{"n_head": 4, "n_kv_head": 4, "norm_eps": 1e-05, "rope_fraction": 0.25, "init_std_down": 0.00604, "final_lr_fraction": 0.0}
MLP neurons of a small language model. Each row is named by its layer, matrix (up: input weights) and neuron, and shows model dimensions 32-159. Each number is 500 + 25 x the weight over its row's rms, rounded and kept within 0 to 999. Numbers have three digits each.
A block is one neuron, or neurons of one layer that tend to fire together. Before each block is what it responds to, as a language model described it from the Wikipedia text at the highest values.

Responds to: Dashes inside markdown table separator rows (|---|---|) after header rows, plus weaker hits on hyphens in compounds like Co-writer, Vice-Chairperson, Al-Ghamdi.
L6.up68:482495461508536478481530495454478443448516523482506499444509528508476486485560481487506519461503483457493559482437492513502501507474522517523538503481467517500548492502515494513493502539489481547509533503481500499508512507514509482516461490543474488528446506452529506507492524457477514503453517517441483497493552519449520525511481477516491460488503500515545515526489480474491548493490
L6.up168:489516473483502504463522473497527532495497486531535492504502557452511471476492536514524506505484458528514525505498522489556507502496487518477500455482528500487509480504512469505530525514463516524506500409488493526507433507489511508477440525518432455499506493531502512501488447515484503505513495525497516480513540507428533477448488520504526482493492527513522510522468481485516505488485
L6.up300:466492479517515507443505499469487475484461522515507511469528472523492480484492505474500511476513536492516584528494473513503504439467479487484532504522504520518512532501514478513467488558540478503483531498483495503465514459446505524482493503504478466504501479459539514493544516495520525513492538523481459487557494505475529542482503544496506479508490486522495531495454476456460467507491
L6.up362:459456484464473521461540501455536497493493480483493489473488479517460487497525539559519491529481526504526542474463502486539504456472494490513511464469520518499490471522520496508512464524525467515508524484489533472555490492530556527552513486518488477480493497512508500469483478494513498521541491522471506518519506505438491476451467544516512489506511507520522523508468455524542483521530
L6.up371:471500484485503519483496452477482499447525442484494495506498453499455514498511478525497501531494512517509521473495527501486503561508480513485514495496477545506520449519492508500538479514476479491515555462446474462488503486513489480495521533513480499502524505524475465527485504500512560494516500514476509491506526495468483453473496516493525482498519521526523498525494505465498491481505
L6.up390:461550498537514527495508512470501485451516480488488483463462502536482506482511538515501506496515454473474528496478498531511516490480484497487510491456492536465525517496578507496500480479496490480465479482501500518520496521529515547481494491503480478528494523522512503528521474525531493519441509524443523522477507476416503472505480492514515486459530496551472489524471475535469535513503
L6.up450:498537473523513510455512519516519542481528466457492519445480485497469528522494545545533497520491447457525546475456485481520502462507516511506510497493501514477519488500510501472508476517461453551502507497492526483514465528490490476480500479516493531485491516486482538519508500473509525532484521497500505533478508496464500489507463462518511486467471508478528438497443511488479478539521
L6.up558:505519521518515496484474474484552496487515486468469504467493477489456468475532496552493472499455443496502562482467507489511556514524500475506556525486492491514507476486500508513536467485500500505474501492475472441533505517484531499490472551528499465486524509469514509494509553508500541546511535534469466546522491515489494476475483493536512504492475520499504514517455481475501474508523

Responds to: Dashes in markdown table separator rows (|---|---|), strongest on the last cell's dash; weaker on mid-word pieces like inter-pre-tation, foot-ste-ps, and slashes or brackets.
L5.up30:515529523505534527484508409446473557441486530491491511497492518509458513489476503529484505492461486510503497483512488495507515525477465488530531466503505516534517520488492489490467485485484492488522500509483465509564491495466521491506475504502460480491484516504511461493461491491510484474516541543489487510484541524471511430501508504510499496477498543551508479535506519523507480494529
L5.up49:505485481505534566471477465487439516455481466500517510446523526519459485522484523493488537495486453502543500479459492510528492516498527522536507493520516522477527483511438471492495456519493472510516483486482514488489485452520514515490507513512508476514503473523505493530506484523476500541515530536506468513569540471462507523453517532499501470517477518525505468501515516518492481559494
L5.up77:490540461440513509513469499503515499498502474520484462467478510503455512483487517464498483475464480528519516487515506514522457463483504489497520531518526529504469502467517522452492486487497458529480507473508525516514535524521511463448503469506491468492446487516542528458469511495519547510485483539506495512461545494455487504473503507511483511469496510528515475534507503555531484543550
L5.up238:481529506488517522519486472475539533497491533582539480575474482492465506490501514537478511478495498498473532528488485521466485484467527503498533483490483557466502523516491492460494514469486466502515465533492452473485518527463512495482478567541459475515471501469503505490517495535506542533516495491513508523502494488483465527438511498513516480530496484527492489500544498488498471559503
L5.up253:493552539508479507508500502502544519489513463562469449450534508509476518529443476486510483528526540513468536505507517557523484499496434486524503476522517496480528480506471491457475468480476496476485506502508507515480543484450465518504492500485500505504478493493511474479507519451467491488491519539521497518476541533471500481516499479508502472443494498520503544498501570534500478511486
L5.up330:551499495524484518458505481484477512489518471502524485470480524516487537468471512548533498491501504492536535516471487478498476495503464504492545468546531496511506501476502490490476503503506487517512483506507523510511517485468471531502473506498501519515487478498496479478489499415475532474499557527500539546524539507478501506479465509534545458492531514518505506490521542494489489465566
L5.up533:514529487487516543457497481484525507494532489521513472513494487459495551453493516515517477492518495488505535526480543529501529497469504521486524497508493536489497508496479481513450508535496490509508533464520506490539497476484497519502551522511490521528502501503505505511432504527480525467479499530444548496524511459467524443482481480557472520508494468475485485508523518469541438480534
L5.up607:514508527472548545473489485470476489464511527511524486478507479519452502480533528511535506487471517505494541508538515499540501469481502517528487487507477514501466501463496508468523502516485454482498526483503513514504477485477505501479498509534447477503476430525521490505458510491497494486515548492495519497487522524461529457472508459519498481476537529470536478518506442509558493481520

Responds to: Opening pieces of split words (empty pieces before Romanian, Hebrew or Korean letters; un-, comp-, rea-), apostrophes for goal minutes or possessive 's, and "a" in phrases.
L3.up120:489492473522521488502471521481484471522501481550447467560492486509466533476489541539476498501497504490503558527467540505496568510483506516534530502524516504443480499500513504495505506499508486485516509500458471491528497495464514489528498478538486489526453516486471488474499494478490469533507526481514549485476502531489524501465484491521470472492504463546490453544503564497493475522504

Responds to: Pipe and dash tokens in markdown table divider rows like |---|---|, plus hyphens in dates or compounds (2014-09-25, Zia-ul-Haq) and word-start pieces (be-amed, un-like).
L3.up616:503502476479490561461483487500553518524519457562468501485542537462523463468469474472510473500504503512561543473523473518497513483463493518484534515512515537504448499473529481511488481508549518495506534469498501504493487491515499540509497471530454474489505447459477475466499515473510537518515490494483490516501522495457478513505493513529500480501470491534529460489473472494477470540527

Responds to: First letter or piece of a word right after a hyphen, quote, bracket, slash or line break, e.g. Maxi, Sakassou, fingered.
L6.up99:506508539465506516491504498466515499478565481479564487450499496459482507504464511470492506473478518508456516556532526450539502505488501516549511503480514492502486508495489508492491484538488502528486531484506500513460530514522455492430469509514444457485512472486496517481482529557474529506475503472534505511519525528520518479527491475545508505538447490503492510487492501491541520496495
L6.up160:506494511511486501490491488503537515486504487512501500451520469501448459509466496554527517527454468484504512522524506516477517543484484503510522531514459499478495521504446512533485481524483461494515463556463529528461511492493528472478495556497488512501477473454519506473493503480491502483494496500468484494502539498545489552512478516522529522455448494520486482460498501474488517492521
L6.up304:493516456463555537504526484430508499477543464501540501510487489510486471456488532522451479475494492536494490472513508515548527511490529535524514531514530518522532487493443531503517475507477475509462469514518507513519525451480521516448504533539477506516475500494476525468510508497525495469483484526508533477521512522503506500516498490528491529490481493511492520480475516476521502549478
L6.up393:507482461483502516496507477502503483487491445482492512456535518515463518505489482472494457532519517459511523522446512534501494511494526526537541511521510505495481484485513507511516488512496482472449457490448511504514467477489520519525498491504523500500485495535501486518466483551547531497500516511526514442503524506515494552472503485521511530447500497521461448508504483513518497520531
L6.up432:520483486509473516456459503515539502483498532504528497506483504496492477501499522500487493459516460510530537490490519502479491526458494545552521504457454476531482499473511506564488513498526440503537502521491525518474519511526467494459482478474459508495482481524461548469486479519491511482501483489494499484473512480495546499511525479547531524486481506506488464521492494495560494502577
L6.up492:539511513486525499465494487474523510460478447514518490490505495474485483501491507475494486467514480504483493551508509500526458506497543540540557514484500462515488456517490509507445525503471434537497454493517494530473515490521512464469454509500477471499495439515527501509540506471529510533491498514511508498518504535523485476480500487536498551520480513486538529497470504442509500534483
L6.up513:518487501465501523486460490521519531519563445524502499462504489509511507483540491525561525521503486478527507491484487505519493477480498521532541489523509494429455474496461494515476509518488464537501465498499466490507493506506476457467519510506484502486476488465500533531494485528508489547492511517522512528494486482504500506496489467519501524477492512521453485508505524509471490534521
L6.up523:519489468469516459478514514470457549486498484488474539530489512439494529505501499524490506453470494509551513515504510485518477564471504474539541503515521462522481529501473517506525481543458468542475472487485495436522487492495505443455500463523506498474500516493498516468474490504489480528526523512478536518566507487493502476479506492509517473494505494546486489473491497503529511540495

Responds to: Fires on the word just before a clause's main verb once the subject is given: modals (may, could, should, must, would), infinitive to after managed/tried/allowed, also not and also.
L6.up41:499506516512537533519510517505506489471509495474476524493532505483488494507469538499525524493514466459496487493491512541513495478503547506497533494495514466466488486518481517487494486485461487458475487469503517488497456438480500516489564519481498519484502458476505489488487504520504529552531529479500506506497531472472514524496455550533447532468514502497528501546448491470501527500462
L6.up61:495504488457541485491541505465497478543535493488479490514482508486535483494511452494509516482479475471553501512469544525495505480496491506520562542487504509469491499481481503482542477546508474518492478488506508507547448507529479467488510497496518532481509506454506504519495500472498513496476512486478477515511478495510527541496480513522490521483556472533558448498462530492495548458502
L6.up102:473494520496485534521524472506520506474492514487492515496492561451561489512492524512490490498470483516485519508511527483511503491485465515522516506527514509462573495467495474508485451544463482537493541473483515472486469487495485474492525512484440496519503503532524541509502442485481514522476492494476466481500506470504537511463449530518506508451493484546527490502488505466518504482473
L6.up209:454485531519520525466489508491526508475479480508538490494526508454503518520480535496520505470531506478515521493481505529511512484514501481481541474519550473475497481537546515476532468527475481498481483485533506485467485499491534493498525539503465433436492511474482508497462509470478519506513479489511503525519547495479504506507489527527516507483460527504482500456479478507488471518498
L6.up402:487488523504545558528523494473492510520506544511501504463480477484505482498499527528524515501478498500549486495464559527495506508525481553477523472512559495461467512455486518500531472507488463475518497460486497492504459495492451481494513510514497489500522494489514505517476412492481513504497511524503476520503495500512519514497478530519487521533464484496506474546464531523483479490480
L6.up504:507456567498535519482507446512498529505509509492451524485521475454549454481512522524548488477482499483482499505445494530467482477502515521511538490508549486470537445471505491500498480521549491540513474483502512499501494510513470502475501474504468493489514487502516517475493510489435519552494491480483499522475484477458522514493526485517495487496475482508501474514472473525522524497507
L6.up549:503512499491506510538497485477503510467479489528493503493498511465510448485533532556492479466458464530487472516497533496501511488516528527509514541541523469510515540488468504538489483495515467486506507460524496474521482495501470439432482510485494506501503510482530538506492442487475506532497510531488506450547492473464513491483490463506490537522474461516496475511493484503499498515504
L6.up551:490492527523520501524505496484498450519500513470503502523516520485524480503475543513495519479478502482503516485468499502496493515474496508513512540485482468471472468519480496495510483598492480550516517484487483467521453463452506492506523520483510480501509493508499508541461474503478504487493525541515511477513498484476543525469467532532495502439522499536522511558488463503490527512458

Responds to: Mostly infinitive "to" after verbs or adjectives (reported to, allowed to, set to), plus first tokens after quotes or breaks, such as "You, "I, "to.
L3.up62:508515486495499484486520469475493480488498518488533505459476496533480490499503566492515481466529485473457497458469539505497545534499451489462526509492498497469464517501476527519509478522504502538450509433529498492465459496455478537535496555547472499516545488479495516517447490505523476516499514499493491465521535486478531522496473533522492526486498486503486461490472522508477498492516

Responds to: The first token of a new unit: the pipe opening a sports-stats table's second header row, or a capital word-piece after "(", "==", or "-" (Women, Mid-Cities, UCSC).
L5.up12:473545456520487468476497465471510514511491482461444523477469529518550486481490505500521485524532457506556497483492494488494482508455459482493510451531494528521525467497511485511511519517531489506487499500477506457490537468503488519538525544536524499482480520470487491513515502439526498498523521535490507502525535459487514482465506508507489553455486463501509464532507532497500474478503
L5.up100:498478487452473488458502492524516508526494465493481510502532525486487529481499490506496500491541459469453506509499479521486490508493537513501547515553509541502548516530505500490486519492490458531487495521525513444507506447449507544503532490511514472496473485511528466482498470504510486507505535523495504467515485500484509472441483457489499494504486469505453461489519517466527484516488
L5.up185:514515505477480499473502489510472559446553522525477528480494529471475513489469500497545479513489494511537530478528487497545468546481513536476518540467479501511496507520550518502495489508497498499489494489500538499485493492522504481501483528488494480500507484465503468500510460542462490493488497517464471491488559538513513523504515477504459481458436464496483465451477530499507500524536
L5.up394:532532482478488480447494488481476503475534498474499479533480491519530488532456534533506505537523452488497505525480525501537461491465495495514503517484511489497494485493525505515534513484524479503477476425479514503484474504511486561491519531517474535509509533467491456466504506448459503513524532535497454444510552510503509496518505537497491532480483496512468470489496532503496521481502
L5.up404:456517462491494479497512542514464499517536492446505492488527510536508490505458500481520496531479461435513480525511537489503491482462463511541492491515500490519563502522512464506477507488518471533478469479541540471534505488512501497488516515481512523509488505506521493467486511520461507506511557499462503458526497502496514512479485520495469498459484464481482470460502520455510476518485
L5.up438:529468499461491463482494502506440503523509515541502492455539519511502520508493546501535478496479452460504485471430521508561481530469499492528541491504537488531497486516503495485522484459530460511491476490514510441499468499458513469519483517494480510523489471478482485467515476506471507555475560513519482471464518491515514484496478483499480491434517515497457501503523523492481518508527
L5.up487:522518496472521451471489467485523513517517500541520522514515493499489507515471532535507518508484451515498529499476484496530463504480492511488536529508542500489470511502505468518483494469524474526487523462486569449508457482456480501440493503444493512516478526500536468544499511472542479520497523490514491488487494514474501456474455502500484481495508457502495488520509544487510504555517
L5.up638:513485474499530474504508488502493459501531522508517533546492538518534490482532519486531471487503489511503503492525478506462525541467522503564543481500446484486541491518482496494508544534471466519487510500527465451516454501497467512509538524487459469483504471485494459500483505496477515539555537501502501488508475512504504538487479497492459515477501459544457519519484536447499516524490

Responds to: Function words and word-initial fragments that continue biographical narration about careers and life stages, e.g. After his, served as, became a, was exp(elled).
L6.up123:533476507463507518519503496475517507484497451538526489543512538497480519492488570540503489502470469481463521530547513499484492510508489513477508461488532525489496493519530476542490499503491447562508499510507491461518550478518479488495512543517504499475463538532466500507503468484499509519524496497484535525511500485479512442477479523514511479491506500523483479504485536515482485504476
L6.up175:532516497511556502525491468491463477457497489479455524494481496524484540496498508508511503511464453459484509512491552503528547534479488476502528514492501478511483520516527520503450513522472456497456500466466509501451497459489503459505468509527519514506480502471501537538505482460503488523485504506490513526558520507500524511527500517511495551473530492518514470498506477455471517453470
L6.up286:532488484459497488528518492511489501502497454513460459559508499507524526495493524539515525482509481466483543527515508529510544529503513532456510513475547526502464517538521506526492504485489459477485484530479454478552496469479500511495532532501490507489485517490497511493526487505502487498491528491498514494530478535513504505476483508495480475431485499475476450474534487455470505493461
L6.up301:517496500460530486516536466515510531479490462479518537533540510454482481484482500506502511486516450498484528491527540488518540489511508563492506497503536502494529475516554466516522497508511468588524471509489469506517490466522507474507499501511499483462468520479520493520491496528484536496491514513529488486533478475486496503467480466515478506485492484541496444480525488522516487483492
L6.up376:463491521468487478498515469495501534490538459489483518477509494475481503495521471504537496499486504417498527527507508535553549519511501508482484473461464526496480494510514519519490500502487475526475511462524531484527498483505520513517494522476517510477471456517499502519478497482494494572487476538519526506506533461503493468485483482498506472464494491499525489536468520481493543522507
L6.up384:515520471483496477509570511485508509492523473502479522528486512538475520497520508480472459500526464495504523473497496530508517489507464576475519497489496500493477515520525466529527509510496456503516550493490471471541464455486498462473509520473471490489482532513503454505484501485485518483549527522494506477510475500499509489534503462497488478505459483527465519454542517498464456423532
L6.up593:479453462496485506480514474494507470518490500529498495492463514531490481511520491499556504473515489460474556529495529507457537554515512516475493503527479586508513461505522466528479483457474497503497473483499482499484487499540492481487512529482472474462504449487538550506523454505514480513523510505512492496547492493493533513464488425530474528511473492515496482518508484554455517512511
L6.up598:533520497486529525550523485469533517530496501455480521488489497502516492485495509514473519506490457534492512518485483523512535507490461503516542549455448529470534481541497529517520507479517474501497487466469482439475494481496526491504460528511458515517503494519488542470492491483507517501496499535498484459530493466485515526453439514513464518486474519510477472484472497493490526473487

Responds to: Fires on the first letter piece of a word right after a hyphen, quote, parenthesis, or line start, e.g. Nagorno-K, (D, black-and-wh.
L3.up306:532506462429498497523464522497483494486493492595476495518511488509516519492490522535508513521483455507510501491487485505525482523487478506511532480518494498498546510474472499498494501541481474489478479467505507500472475453533464484507448519502477495520522490482518465495516496490499492539457540523483497530527503534482496465446479502523465482495482499522533517512519549471462494537531

Responds to: The word "to" after verbs or nouns, mostly introducing infinitives of purpose (used to make, in order to save), also range "from X to Y".
L5.up16:551538534481502491478503497468506466484519492546513485478501491464511446500447514516500455500484447484459496516522470511516465481479533467506562507451505460480493527491506524532495484497507500498551498507503519504519543495476490491492451483546489517497502515508484493531455523494494534462511526491503512506476539538499514502502521473528489513501477478472482459538487555487523492519546
L5.up61:490522495507501528499445446477501478502502495508483486493506522452498489506482517516508514419437440504502529484520515500480491521489511485516509500525553513484491503542500462480530460514482483494493493491474509541473513491462467544476500514517455499534500463480484482507511484474445489517514493487500526534545505476475533506493513535505536517517481502492525475491539541500529463497515
L5.up140:585523502467523490493429489496510495491510505497530520483491534451510469511479500498463512471516462476502467519514519465483470475474506515490538487461497466519489521481513500480458485538494513504509516485533492516485477498467517483522560514527457491491529472496474478492479503516505490475469506547515480498516541501500485524504502481521487520493498526529507507508497485504561500532480
L5.up252:507560508562517523538486518504540555454500485509526462490495530450483483509509485525470493508523509446488489505472509502476526455505500543469558449498502470537539487517566471508485510488485461488455528482487488500502492465506499501480496541516495499477456500495523517535491500507504475529521496470506482500505494491477497458477462517511513504491489482533518502521499458480491523500466
L5.up427:530511511447486538480468500454472511503508509494515540442507528519495456504469496493502477472490520459469503503501527497550530505511478494517513512492506476504477475490535505496496476544506511513487463504528500501505496488540479496509427473504465515499515472499487478443477472498481557461526504518483493527498472533524518532536531470498496480456493500486478510499513520475493477542514
L5.up565:486492571488520496509531504507525482465488521500490535488546517499507491496523506481494463465467473512469516530513494513479500466496482489502538441449500460491541487500502501534464451490456479516490532506536516497494523423428475511493506537487476502508513533454523504547490499523470526498470502501488478513520534523511530544482481509500539502488497469504476525532505495512519513480482
L5.up583:475466521499526527537496485490507511441539508472507524473524522488505489496504494472522469438495461504476509519515479487498517476510511482524543492500488506506509463498491485516504465539451467508496492466495513498494522495509474489492490495537443534477480485485485510518487455470478514497502506493509476494510528540504522554484462497504509545531478514514449494422465525460520531488516
L5.up633:479496530510518471510529494510522551478492496528509550469479512521526511469459490489519543480502532505526508471501498493458535500478479512499527474460499501523537515501566497561503515481474477520515489459501460473498505471434471484501458512519511504486523512502494512537450500492476473488504486506463507475483491507469523529523477535496518520477473491541495508489489547484512528473499

Responds to: First word of a predicate after a linking verb (was, is, became, served as), usually the or a, as in "he was the manager", "is a 699-bed hospital".
L5.up13:523503464522490514496478472459521481488519498471526506516473520486488473495481465481528519507479518480501510492469518499529535531505533528481554536525485529465468465501470477503470485539480503521459501464466511501526497514481492512468496527518452542466502504456514510521498496507517454540498491512499503507534502477482580498491465517518483492442476465522457499452522542515492491471521
L5.up87:483475482481439479504503525467484479463523522437485485503440480494537520517501449564534515480544498496468511512525538527457517517488540550488493506489529528523519511526467486511517500490500467499509521471485497440497489501503489526508485497495491518464524492520514510511461525487508510497504480497473496503494530513503528520492497461504440533493489446461525515489503512477453490506534
L5.up160:508476442470481552531520457464548512466479497521501514451487516483467483474529473486522512481514476466528480504528481512467508490491522546485538521497510545539474480502550524513476486503489495470485501473516492496492505524491464461478520492536434502499509461438532547469516503491491464521511535524507480468491513492503500511505491489492442509529473527507522492487485492522484541509545
L5.up248:468513474524501492503523489481540491423525501458539512515506515515469456488481490529510503520475508521480506554522468499529514521489516503523519461537485530526467474498467490503486516515492503470491487510490489490567475504494471486488498568546442467487496481497527514495461517517520515469533528541492484514534534487505508489499482475503506497542506496523528482463486514479513504518468
L5.up257:516489523476479498502481470472538496470509521483483496513509525490511481487492479545512513515489468469518502512499528518441539487496535539462509503503531515521462452522502442504459514518484506518486513470525500491524515502515507501493462530537476527483491485463542532512503466488495477526480486483486531524528510495494461518436479468500502491519474451518509550515504515451490506544505
L5.up407:534485467498473525529472476445507523444538479546529482541474531530478499498470445506504472468497471472526501483538490514501529509498527495507517507467472499517485495512493509508466464519499498481454435489499482517512490507497484519503508558464491514500439484511521534512513479489514487509498510485525526502538538501460506483504452493559489517466489469548489483473499517491498508507520
L5.up501:503500487477480541458511469511516528483482547514507484508503510519486475478511441493542502478525479453531519584475479517470531548469497508492543469480505537522513525521513485495442519493507510488449440459518511467522446487492511459506499503519478491460476468488511513527479530495499512543525475562494487502501494503505501499474530462545441497485464501518481512478480525464493484523534
L5.up520:504509481545499492509487460447531500514523501511527518493472451511486511464449490524484518453487472501503515493501462528459509553502521533488534528520493515504521486514455463495495457555462480515464471478469479521511507468506545514487457503550468498518503498479532536556523530529523477552502503528487488470551493456489524489518492485489529481517504473519531474513556492489500521508514